{"n_layer": 14, "d_model": 224, "n_head": 4, "n_kv_head": 4, "head_dim": 64, "d_mlp": 896, "vocab_size": 1024, "activation": "gelu", "norm": "layernorm", "norm_place": "pre", "norm_eps": 1e-05, "positions": "learned", "qk_norm": false, "attn_scale": 0.125, "bias": "all", "tie_embeddings": true, "parallel_block": false, "init": "normal", "init_std_qkv": 0.0273, "init_std_o": 0.00516, "init_std_up": 0.0273, "init_std_down": 0.00516, "optimizer": "muon_variant", "lr": 0.00838, "lr_mult_o": 3.0, "beta1": 0.9, "lr_head": 0.00443, "warmup_steps": 200, "schedule": "wsd", "decay_fraction": 0.641, "decay_shape": "linear", "final_lr_fraction": 0.1, "batch_tokens": [32768, 65536, 131072], "seq_len": 512, "doc_mask": true, "train_tokens": 524400000, "steps": 8063, "dataset": "wikipedia_en"}
MLP neurons of a small language model. Each row is named by its layer, matrix (up: input weights; down: output weights) and neuron, and shows model dimensions 96-191. Each number is 128 + 32 x the weight over its row's rms, rounded and kept within 0 to 255. Numbers have three digits each.
Before each neuron's rows, "fires on" lists the tokens most often at its 100 highest values on Wikipedia text that the model never trained on; "fires after" lists the tokens most often just before its 100 highest values on Wikipedia text that the model never trained on.

fires on: "ari", ". ", "an ", "t ", "ec"
fires after: "S", "v", "St", "F", "V", "f"
L7.up612:128129165193154140141147088114150110154131125116153143063093144159078132165107116167125110112085143096104142142124049122147107124110120142106112115113136134099197166109047108140107102161111118166099099068068119096139193129107104135058179108156156135171141114161154094122176109065061122080
L7.down612:091135118129110119133119129111109082142107161159120142206158115117117113099090173100071122142121115135088075094141146119126190130099206099158080121132150104108129148080131174160143167103163103165115201152088127155144121113147137148151185087085132104164155120103147179100155094118118137159

fires on: "F", "P"
fires after: "(", ". ", ", ", "\n\n", "the ", "\n"
L11.up75:050138110156173095178092154071161126120150145185132062147189100134111077139092149116138116140156108127102126117132215101160159081134098133161136109077172090168170152099176211138168090131158149100151081113113124158143125114134116099111101076171087106117134085110179184111070093113121160137
L11.down75:095127175118103106193167103086134195191090116100141142162058083105180173107097107109081155159113135147149116111148169064166114113125147114146135102115117062147115112139137123110128163091135119187096155117080090132082147187133119170099133134106125160183085130161095117094123151138088141112

fires on: "g", "G", "st"
fires after: "and ", "the ", "a ", "s ", "The "
L11.up35:114135109117078149160164173170155118098136095160116136188082173139068116145136107100128116105099142099107129095123109096136119157189093157132087167098065127137130135127058128159093077181118122126097107083091083178145163137127138122120148132072147053136125123120117103105097127179072214217
L11.down35:108160112147190088160088113097148125117138118150160120176131148135142135164064141123127134134115139100165082127104101094057099113084141159135124099173164169132041102141126166118139109106154168142136159127103114147170128138113137052058128118115135158095131113101114177164178109113081153114

fires on: "op", "ov", "t ", "os", "ent ", "ell "
fires after: "l", "f", "h", "S", "w", "W"
L4.up251:094129180099131137166135140067144102151127140103112108110163139131116125151130129148128084168075118115099129107149072123162222144085100146085094135115115124141160174133155063111073108137118081192165174090159142157108117161123040106088181141164119153150139157133100191073126174104105107111
L4.down251:135163103130184147107046135108148180126144048147161150142108130118137165164155062166149156122125166125107092128092158148080170041115085207090178124149097129198104064170131153151193097151127139155118145138090092140139086110124134129147146147153127079100168075192104114058078136080149187196

fires on: "ab", "y", "g", "is", "b"
fires after: "est", "st", "f", "F", "i", "p"
L9.up528:109044100152148136122140118111119133121117135123128122112173122135125133133157136078139102117177128172189102091083077097101174168102091094160087103107117160133159051141150094169202172129156100122176093128129169163128198108108110080108172082135116089145140091059172086135131121136121180161
L9.down528:135131126074069081133129122141085126132126114103119160155166124132119133124140155163092158121175159106125136089135155179059100153119143133107121136125084138094156155093078147089117163168065159118091151112122101160175094128109069107093136088130108119187126221132068131116078120070112130159

fires on: "t", "st", "e", "li", "it", "am"
fires after: "A", "re", "v", "R", "ev"
L4.up255:157070034081110140095130130179077111130167119098099159108180129164164140139187156110124157149085072091132105122200108169108117159163124125098148096108122177117124130111107099114127145154153052120129105095172099069144109101145157123153089184159098197079125112112126134168140139211130127130
L4.down255:170150131109152135084170094211081100124168090139106184126123116124197109117103130100110147096088078119071147170131168102109188115114110177164158145101095173129118089154113205119122080092147181110174113156158118080117107127124178080093132140118113112122137147071101122124165149107134096134

fires on: "ip", "op ", "op", "sub", "ship", "chool"
fires after: "h", "ash", "p", "P", "ic"
L3.up839:135116149096080150110150127112130133121160105156121085107146149107132088107172162114199125233108087124105158041125085150145148151150169124039182106123106107127097179164140159183113162093159148173128187180134141090170109078084112086140134103107107147148098135117117123086142123173121162143
L3.down839:101128111104047183128157081088144113121112096198120158078148093119139185130120142088174114165127069107153121095091102122127111128137116118066140172123103135089080117135139133168143120108151130110113144082103111100115118152099159093196153039109128165130044118131152174088180097152097200095

fires on: "en", "oot", "l", "op", "o"
fires after: "f", "op", "s", "S", "ti"
L7.up272:133175119107084097149081112136187086163121107124134116096086155149145153160130083133130085152136130157148101101117123069138190155165160126127168120117093089104058084141140108157059147144120178107081175126128088157116157101141107090138078176165138081131167134114131135159158075136078085174
L7.down272:118141141125129145162151105103164091103123145081006114137184119087142106063139096075111076105136115153117072168153133105160149082156159156109104141118207110162093128120131130158138129116105155116152082121163115154067156117090138168174099171118165123116142105081176136093157030084084116125

fires on: "ou", "ome ", "outh ", "ov", "aw"
fires after: "S", "s", "l", "L"
L4.up262:127176165083142094160144105101158144104103136199171129081065158133087144148117084128092118148114121170169135148146138129066119159136098145151109116118177138101170122063096141122101089184119164099135072134123149100134163189073128164084171167137130184119179124183111110114130120116094135154
L4.down262:168136172104171196126075095136124123132129110074092185079119113187124118150108139100100124095077164144143177132174161131124127138157158126121140168157159184104138187131143127161109105131085151068143121149103064083163176078145071158153093123104142167120107143108173168105084160147157165091

fires on: "ill", "ec", "el", "n", "un", "ad"
fires after: "v", "n", "re", "r", "R", "ev"
L7.up855:175112136186103136098148109158139139105148128115144144124112158133130197113082148156113061147108081076188163107159170174101154131152155112098095134118107128074137109118084101162096145080143133067096125113194173094099101079125123151125117152160125094115125140182150114190158144176133113133
L7.down855:075222057081170111059115120116114105130153137157189147116142128121131119118161110125132167098131103176122162076154086086117155110107139080135147120183169109166096120159099177077204122102120151141149131134102168120119132151089082122134186121070122156105137166099106104148121124110109141121

fires on: "en", "f", "and ", "as", "riv", "ic"
fires after: "p", "P", "O", "B", "b", "op"
L9.up806:124106133117152102186098125124123105154125095194076125088109076133141133130162160106097092096097172121120146127133110144103110166164103112152136095159160161115149113093136089161088141112133118118146121119085141088155163103158158147096122186108107174173123101141174137132122149127094118115
L9.down806:140172169097118130190133088169190114124124119094161149165154136199077118086113119094123140138146137117167117161151142106168178084108163134073189113186080082188127141106170180120140147146113133139142110162158113173099158134127111135108118125122127117077144084069150110117141161113138134124

fires on: "rec", "ec", "ac", "ati", "ed "
fires after: "Sp", "ro", "ear", "p", "pr", "ard"
L7.up259:088119134088157130127122120070112117065081146065136174146086144141135096147121132088070095111138128109158138138180115156128071142166153154200073173194131102143178085076151166132102135116140150162129115122119043148126118145198142123090156101129121125155143167255071100167139128099122112107
L7.down259:145182064186097147118118106139126118109127074104171117122097154138069109141169144105157124169117090144092125148101129117151109178165073113082149043130156113135141104068054087168180128148119137118145156097128178086086097184152138159107115098128143116115155093130130158125150073085110194097

fires on: "l", "ince ", "inc"
fires after: "G", "S", "ir", "I", "Cl", "Eng"
L3.up780:168085185132111125159123113123155160149200126137131150185143217143118208064126102132164152146104131133130118145127141094055179117129109117137110138111119046071108088118117112134069208149161089145104129126114171154105089134143066135121135111128143156138130123160075083120162096092184108139
L3.down780:129091099150076133184101115106171151180142137165091223158121149092157124146106043152135115076131119140127075086093103123111099073167162150126169110133155084047129158095125128126124134098130135176145164092110103108135130116143092110105159156165119105137119165122098113064164156129093080134

fires on: "ul", "d", "t", "ap", "aw", "li"
fires after: "c", "C", "l", "a ", "T"
L9.up722:143105090098157026141128081145106145104166146167155127107132145102173143149160169161105123126143180135102144111192119102106143122116181104185151120169134103191139150118104132064130176089093111121110115138203095150046153129115130188117160206096190122150049110127125099112114124111108100124
L9.down722:096092195149079144159118107173151154075173102099080106162134170149157143146119045063099127113139110172101111138198093169121133080127082123091152121076174181124139105173079085151182156122110173133102130139112140130075128141115119150105095152138147092153150105136091134116174134120103186161

fires on: "S", "T", "A", "I", "M", "E"
fires after: "E", "S", "A", "B", "P", "T"
L4.up52:146080173142131118103128146150161074117172166119124091126152133117172178086107136145152142120097139120151129166161100110083162127090114065124035116080092103124112110072117125171105103165172115124086069158180107150104152111124116160130155136102180119136072080109168070124149142209091144101
L4.down52:105218084139107116158106066118113139156094071119108144074138125129089105169182117111121107141173120143114101087098090163187109134189169138087163131183126154123162153145128120083116137090082168132144180089077160094122100162105124085146161147145119101148148171136086129133075153056135107152

fires on: "m", "ell ", "ef", "im", "ep", "op"
fires after: "w", "i", "si", "S", "d"
L7.up586:146120137169157196147163154112049132145106138157113161152144110146129135147082089095133111106112116131097124110149069182157136155094126088143157143095059110132189132132150078111110128132150110144138152129098173145105073119091099101067110156125115168127132092091176095073123166147127117161
L7.down586:106131149137119087102106162142148087108140125125198128178117144126156103156201124138098166107175224164150150160194159119140140118081102131137132146117158202124150140143128129112095129155159107182085139169164126118143097116075091145128111116079122128143190150142213164125181140131071130104

fires on: "et", "e ", "ot", "ew ", "or"
fires after: "d", "T", "D", "F", "f"
L4.up159:156072101128134140182189155132078122081079123201147127098057142080169128091126101100148075111137144145110155088110125167107181059129160129093122122065117152104096071153136109173098115073113109149123079158083104083109165206113182141144085139107146128114126141135147127140152119106129112140
L4.down159:158158145149080123155155108099138155072162150145106113151116075112152100089117086142108095131172129180096127106134172186144132141068188157193142075099172161112128099119085074118109083140165108141146069107104110087085088128146166123072060102099117134141157142147098122118156131169126210147

fires on: "j", "li", "s", "th", "ar", "y"
fires after: "pro", "ro", "o", "b", "E", "re"
L8.up28:108119115194119080123026163162107100142176137146138137152124110103146155164150134152088107150106173174105111126105121134114091083153077103152135076148157152142142144067109119119116162104194122145145138124120167092174163133106136091109157148139137177073105183129116111137133146075127108112
L8.down28:103174167084158121092116082110212180065134084124098175063143098175147095117108147151140135096122168072154143098136160158126187144144168099129137160145133165166124086139147144154097121084141137101124130128155064096146123079072117105117131147163134132100113117086126114125122150106154136121

fires on: ". ", "ever", "fer", "t ", "ear ", "."
fires after: "s", "f", "S", "T", "R", "se"
L4.up726:141125095131131076154109193124075144180116128123120085138096174118100152200097067136118106114161102125111134159127066107146165125098191137148113123132146158135156145116084119104087201151122178174135144061109173131113160123121078142084168195085134123161180158172131091129132147121151113112
L4.down726:144156170085113096107129106087142133185173137099178103125126149101096150103079185071057142131175089163123185154131145090164148115132128070108170125131113151114158135120128127082214146121124177140143140116118128110184154121079089093070174097119093109153089099122104132147074200166141117136

fires on: "am", "an", "o"
fires after: "D", "d", "ex", "F", "int", "af"
L4.up850:100105138088116187168182124170172128054125133154193133107166148150163148132157080155092114133146171169102187111106101160120167137130110097122168112031146110081150148124143146158170164117093094156149103117140147105124118115133118055078097184172173117140098173120136158110143061134139142164
L4.down850:109121096056170128142150111074100164121139135096180118143095062130127132100140164083147126117164138075079088110129115102164126148130094058160069154098129118171142162149117165122175131114157143130153117118149112129127079116127194110145090154160124163106142117151152133121114094197054171159

fires on: "y", "ec", "on"
fires after: "or", "h", "c", "oc", "ar"
L6.up283:112104141161195104150108093101122150139088138145085063107121133119080083087147096135121156148104106195177078109166080105165096083145165114152186164187163095122140112153102150138092129179112103196115119172169136129117104153110172100111172136127114099133133086094134074166125151102162114106
L6.down283:147105162148104087175178165127172102126077152121195132117137140191121121091134138135124139150180112093109144076165093120123141151180101142137127104141073169082121085146110068150151124136155109118107112159147099127152144137067106148142083179160103144148058122128155097148140172098073138092

fires on: "I", "A ", "S ", "outh ", "J", "A"
fires after: "S", "I", "P", "V", "Z"
L4.up202:063093147109120152113165075101141086102170134137131096134091149107158110131109111167090111096167105062096093151137169091032135105104043121125099142153087104107129105131122118140126105159112132118161100142167117140111149142148113098158168129137133185137150088111172140063173150149109077102
L4.down202:093122101149124117173095108133183151170108107177121152089168128116078144093090165117139170106083100120163120161117115173166129168210175122130160105089128103147132129125118151076097192163081121072091114102097118079141092131070129139141114159131038070165110127160129081170104101115140165165

fires on: "ed", "ed ", "ted ", "t ", "used ", "ad "
fires after: "f", "S", "he", "re", "w", "i"
L3.up715:079121163143176158142138166144112152204170117056135123102110185083160151145096105110179115194139109096137050105145110082101181135058133098095109085058099086139184117106117152146158092117083135155165093146101141143091100128096096108120142133141134202148161081088104126105098186128145155124
L3.down715:096144144097119169095111136191155091171118126148168137066106167141172194157116146167130115165095085139177111152156153129078144151143127125107094141116088084082122125168106152131129202135092116093110124119095142166099090100112200191106142160132127146097168114139118084142096131115074054120

fires on: "av", "or ", "u", "at", "ail", "ine "
fires after: "F", "f", "e"
L4.up388:130163094116179145153203156097119123134132133069109080061127150140097123151097077116112155180150124112131154091194174173156161140126084121154160087087113168159077178091151127139075075149112094123125096103099112151154103080150125109124181057121140101097112109061117172107127127120070094141
L4.down388:165110115126096089091064099079173084144112154134163086150153166158136152100129131112143149158135177066123112177097098114115147150136172132090110113100147116112127074135117196028133128155134159154114139127151098119134111107095139126082132146156100075124137188192167117043159126116223154126

fires on: "i", "5", "4", "f", "a"
fires after: ",", ":", "P", "C", "al", "di"
L8.up13:181091153203097177184071186107185121101194163123117111128118054087114097167072130129099144132092110135139067083065110098125115151149117168135135141096137110114148168153097131164219139082158088110125149165169128119127111166114086106066172144161122120121175132107138139144148113115133168095
L8.down13:125106145104131089124100057140143118124137195121102163105070163142186103110120085147131124068144130106109105100123140169095121177173108107119173129145124113136149102133080165159150103128113153098108146180100156154087188131123121143084099082086137155123100060100120137114122138053108148164

fires on: "A ", "I ", "N ", "P ", " ", "s "
fires after: "I", "V", "F", "T", "S", "U"
L4.up728:122127181124160124130177046077139078093157138063130148121146131085151170198135166136092121117112095110149136111146102102085060145115115115103154119117115180109133091164114136119144099147121131129126135112118107173071117160120136133126115164112166118121132078066168139149121136066111113104
L4.down728:168176115092077166116136161143140118128061133107174051109128154142118125114112152151109102096176105128144078110140105141139076160150114138136103129119146097194123153082131129113105124125095171104087175114128141117123072177148084093122165170117103189148152152111093111098081152148082126147

fires on: ",", "ong", "ever", "our"
fires after: "s", "S", "1", "3", "2"
L3.up309:112179161170090143127086141133117090154098118135140167129066124117130127093124134074121120116173107149105094098040103132157156158116142118184101143089127134154156158082127111157124076194088141142182118162123099124133165137128135136166098206125120149089101098158126117124078137105083150162
L3.down309:139153136127129099130157088141111151111114125170172148104127098130121132123108149107163076174166214141077055118117130120092105206143154155066083116129114103161154098072126145140143064118109177147173071131193119123097151118119144157117127144162175111120147112162167091162060162158091127055

fires on: "av", "sid", "ol", "f", "v"
fires after: "con", "h", "v", "ol", "le", "tr"
L8.up353:121144087117135064121092184140133115106120155125123139094168144161177086075122175133076185118204117116117137084144113124119108112097164113095113162117126191139109152069144115128190172140179135128092108189071117126161171118039114088134133162141079141110109138137199148129151087116172154201
L8.down353:125092125131074101114123148158095200198142082110068080192156146153137116115103084106151068135215069165137078188107163202218121127140113120123102096165192112123104124182107111133100113162169095095116113145098114120147184138086122143111099097140181158097171159136097102116127139161076122149

fires on: "ch", "ad", "ord", "l", "li"
fires after: "c", "s", "wor", "Ac", "mat", "ac"
L6.up222:125119111099090136108100146115124132153112136109110144114148111145110158115087101113102071105095144111108159127142109083121204108136118171150182178132081163122111173071113087120110112167145126150148110239158093099131120125158137115140152116091115076138094148192110144251150111107097124095
L6.down222:089116118158084073096133160169090144128160137140160192161130164122158136143098107073140172160169141103178080185121139064108123195113137107145171122092115175160113110112102097142200154133188079141087132067167121141106118178100139087106132150130108097121157176121139134110074196081160138129

fires on: "ur", "ly ", "ap", "e ", "y "
fires after: "E", "ar", "J", "U", "ur", "Fran"
L4.up78:116112116136142138131139151165096155122188116103147088112120071126120125072139121137136109125149157162154054075108121154090135150071131094121137143186121087195146171096114111120100153115173097162122163146181139181081128172123112096162136125120163103119092109157109050103147118161162147133
L4.down78:123165147156168150119144110074127140189126120105159128136034133077141151123119181081097101139091053069153178102124102098095111134135111116095151140103038129120167130100113151156143137116134106057145103126112115086171158146131121138143151127092158158163076143136133124150150167155128095125

fires on: "por", "pl", "ig", "or", "am", "ac"
fires after: "or", "em", "ex", "ar", "oc", "dec"
L9.up701:123146114100132157122108117116173116086084115175106061175135096147104124088179132079103141125090102165190117056144166139138079152168129164140097139153114104133117105152127156124092137172129172133082098117105084108109084163164121135134100135085118099153108157111147106177148140127116142154
L9.down701:117135130145087156090150109180151208126120129096130115107169187141190136148142133134120096140172158134166120177104134148177146149129117113147129123187116101104156178115114163122159140081129081107177152110165137187150074103124118107091095130098165152169104095114099113080088105144127076130

fires on: "oy", "ever", "our", "e ", "l"
fires after: "s", "S", "ass", "pl", "l", "al"
L4.up176:171139115144135159159175125159076114097129114130102103143091151129150088133089084136116119175141096097110081096118092074111179124129107100103142142130121139102156139120135129139105134147096196083161117126076190144141162202107106129108117130081103143109220089186123044086092121118102077074
L4.down176:128146078063142171139119100084106098152107150143125158121156216101147113137137098150161122096151205146177180141112135189070104142139160157186152177191103152130139156159115142117096139139172104153126126148150136101112052052069135094087122084073119143111142089137139079052091118112167127200

fires on: "in", "l", "200", "195", "ep", "L"
fires after: "(", "Ch", "D", "d"
L9.up253:124103143122135087151089175121169145153150104143179128087100076128120123148080129113168155127124108117167052162174094143121130103075140133126100049110108156111097104164117096107146133076125153153129132134171120161100124152157147069101119094150149173128097059140144168159134107107099159163
L9.down253:098137112139178114185163113113128137110157136061199145161137164120131082139135096190130139136130126138129149157109127060113165124163208172026117155117175112117175141104146084141129178178110169069105135128129153081100099142118106152151106081131121142140135137175154141086069131095163102036

fires on: "ed", "ab", "h", "g", "es", "f"
fires after: "eg", "est", "f", "el", "re", "rig"
L9.up523:138101108094132155095122126124052200135094160110136110103123162119126114178173138068115121110113174150106182149119110124100163134088133102138083054100107124174157110184099041156115165194123122118155119140154146180114133104135148150115126109143122096076101140127165096170085122176101147142
L9.down523:116094170116075070111189098087207141118106108103158130121082179103083153133157125154137141138175096097073060083103101129093140102123080058124135116156203114089132090124114133175127212123159166100091136116128129117164175098076138118191206147124132194150090133106114126138127111152141092119

fires on: "ol", "m", "em", "ch ", "-", "st "
fires after: "th", "ea", "Th", "ir", "ath", "ic"
L9.up148:132111146168173186094160102109135118097086081083111081128130078150149148134136117149088163169147157109087131109175137084175139085138125143128117138117081101120155121095163162183169072175128113114190144205099124197126137140127122137111195146101124131150117107127116141136115119163095120084
L9.down148:095126097117055180180127117091151084136056131137110129152123118203142187129131159151138116161146147123136121152107139130096168136085102129178163151138148107155123125118093123208137152140141134153156157068169126151117175071212117094196160081107059055191156078159112153130086095137142079123

fires on: "v", "wh", "uc", "av", "V"
fires after: "ad", "re", "al ", "tr", "Ad", "di"
L8.up60:147104111154092197173129121082108147140097161149100117123176162100171161127121100172101150111138103134123128085137169109120114161118167092136092136056192118144109090080102103087151090163116117089146123119090105105203106176096134071142162118147117140133130121073111179138090157088128175128
L8.down60:200111138093126098060123071079114099094158147172064126151128135145089161138075106136120109084176122154148122137156112153108154160133159170184178105164126079110116093099130105131107121141117073134098165124145125099100139165138153113107133193123117118128113133151157159093129076126162139169

fires on: ". ", "y ", "e ", "ed ", "ing ", "t "
fires after: "r", "R", "v", "z", "S", "Br"
L4.up479:128149125109092113160048106102083099131127184109140134129154186154063093139126121111150119124085105142109125078119091163138138104051148146165117117173165143102123133164085033145102146144132087140149081127110189160160124103101094117112175110132152205077108096134137191150107123075105163072
L4.down479:127061115108148147086123154169133116154132126159143148154077066131138180150123082175113121117113141148163102142152092085142130171143138128114191137104128111115096113149187064108183103093169153188154104057097089167096164165116134096119135198158117133143133135182169129046149145107138048110

fires on: "g"
fires after: "the ", "A", "Con", "de", "un", "and "
L4.up110:169160133187160160177171162141107095077137080128159114176099114102116179146153130134146141134164164120145126054158081095095130171127139082114109133142112127145087126101116101100104092169167089166141189105183122166183160069121116113192141114106130064126145118119079115089116109102126165151
L4.down110:120229113180185136121110169147110140095115054104120172146164159142106179135118145137159119125133156159133130125115093106111114141149161143105107187158131161127139171144069132162115131164099093092180156118144165102122116102129133104146110114147177121130097127135108123089118143145108113126

fires on: "as ", " ", "be ", "was "
fires after: "| ", ", ", "not "
L6.up81:111124103161136129165082166177105186073145097165098089096132097123081181186134173090101177087122207149184133100133130077126165093125209060103116113141146116133160185063141104076100111103119132163142103146098112107166100118146120107088094130134128211150163121105114146150144115129060154138
L6.down81:089122145164101119205071144163117104100184127157089201121111080084112178134070073137094139118155161111106092134115154104145162172120099167153173155099135093142110125107116153130164162109139162178168091111091124108124141084148116233078082070079117154108160166084093082140104142167092158109

fires on: "em", "aw", "s ", "ay", "amp", "ing"
fires after: "l", "L", "A", "el", "ro"
L8.up373:119208112170142101082078120162104142136081120167136131092104053143126171174132127128160102112142162104108121080183118136170114104158051094165103097181105151154129138103133085132183148156183116112134081105142159165088130132148103146124158124138096169066181149177120140164203157136133155188
L8.down373:113094162151144102158159126129176112076204118150127088107085104113083131136140160088132126125159179159085130181103099067141103147152115094098195141101117069117132116106084139100161137044094155095116130163085106104088129160141114187114108173146167090074157118105135135083089137158203086147

fires on: "um", "uc", "on", "ic", "ig", "amil"
fires after: "n", "ed", "ind", "N", "d"
L4.up722:115067093095093106198126119172109175143076137153161080072106105109117150170157088101157097151140108150093145161148117117123117110180153200072164124101121147110151091131147190110174149140157149165155106132065120172087127185147142080177119111124165130152128112076123118163128135179149147136
L4.down722:120107134070133145130138084171125127172101176137133105093136121133174168074099114133153139088107048100099135132173128152157132089128136166107128156161218135148166143114125149077152125159071106161147113185104123111094064084161159087141188110166116167169106107129131067131122151152201109132

fires on: "ar", "p", "ir", "b", "ak", "ain"
fires after: "l", "com", "m", "qu", "Cl", "Com"
L9.up577:153175087087114139200097109078111120139157108166148118142141136098120153179167142141162066031137124134130147155160147130157146101126094121110106105094121186182101163116148150110158100101138120189058136125184079114149191165123087099117102193123113125121158129108183140112159162089086151126
L9.down577:068154086177159106123116158105130058106071133123130104073104143174193159045087117103076132118102111181156079128118127184104174127174130081136162147110074160065187111182123144140084106140090182119090104118119117138109126124181117174112139080125065076116088184090147111182064137140190124089

fires on: "p", "ur", "ed ", "c", "ook ", "i"
fires after: "em", "y", "t", "E", "Ac", "st"
L7.up461:124176093131129096113100065114145186212081122147144141157188128119128114188145132079116142133109113118133136091128152132099226106115069134138095137167102102133159134089160093220187098089135157129107181186173091097108105097131124109147166212130078164136116140144085092104104095149140107173
L7.down461:061121138129079194137045141171099087109095103086178080157087126144146116070170101151136165125077118144101122102111134125126131140121170131136127134112164125106171078052095153110152136112103069165098104107110088106187073095126144107122151149124107116200126118166192187140166105128118147106

fires on: "l"
fires after: "G", "S", "ir", "Cl", "sy", "Eng"
L3.up719:141144215163110046143098045133203139193161190166163141119137163144135140129131158095119118133099117117189125090130100064117126147124143137125129126079145080106153143165130137134107142098109123203148172167173119162131096117149106159094172144109149090119070123162100136087121163112118135103
L3.down719:096126126132133125087113087149188190202074106162136113165143148140192138111157133154129109184139161088165125109095102096101103147105202092110107123151158113144084160149099097159131138076146187130115091105167081138128076141113139169133127109137186105121121085151141102144100156091185136080

fires on: "ain", "I", "A ", "ent", "e", "v"
fires after: "S", "W", "K", "I", "Fr", "L"
L4.up647:136121150149161150153181090154133071087172124103074138149142127109139131110080121154150080097082140115156090182107158108148109142104125140146078120079119109093124142135124073113086134115137151143129068166091134115083146157153087092166148108128191105041203083149177096103154114142140130134
L4.down647:117143178130153121131076081137118089172039126143115145065130142108142140106062091101122113140106083160138106100107162106166158162122123176168132137169200143109085117104163098136161084153120128110086086114197092126177144062132124139145178127156092119145135131195097105087107090149120118145

fires on: "ri", "o", "al", "R", "are", "en"
fires after: "y", "M", "A", "S", "er", "National "
L6.up257:128136135151103123110179133143107145167129070077145171163149074109118150100150088098089108141093131085121119172135096068120115148078132164113127145173174105133189100148158116088167119196106149067074120103155102129111137122127178162159116106095143140180177028138133163087191157142113098128
L6.down257:064207159170118123105081154129091184114150116167180111155154151111087121128127115076117117163123152046152130100105104185167142154156126104089086139153098138097051089140127118139036185110113151130092160084066159099084107153142122132149181128087113122104115119093120063148112178158164114138

fires on: "on", "uc", "oun", "v", "ard", "l"
fires after: "n", "s", "y", "N"
L8.up423:120055108128121158111181095127117174164093121124081128159134138197081108119101103068109095107156137169126149133146136084114088168124135157125147127125108080150125076069198135144139123131107127162101120153098184156111105130130138124102121133200134098145148070085117157119124145175159115149
L8.down423:078154137133150146078088132124122137110085161137112092082121139090168093155142123085141107149123079135111098109120114167141186058125108134120133102172183081141179146149144098147136116106171163096140142132043117110138116142153124115164141129137147140100112175106108096161137144104091109144

fires on: "or ", "er ", "ent ", "man ", "end", "er"
fires after: "sid", "ess", "air", "ri", "overn"
L6.up237:145103156122076096169118074132159147159134123146090046168091111180150050150130066127083158126125151116139095097157125065146130110058143125076138148112119147144107150091141156116077171157067152118106119123137106158175206145166144133149174144129108148154178123139143072129178107152104100076
L6.down237:116069087134094124178123141087125117132149071159105106138095180130159129154079105100159169190131083107082134088136110090112088100139143125010101173129167159127142148135102213141177115113067144093146088148084087112160160158183168126119120134076110140078158161190053092150142092166072101058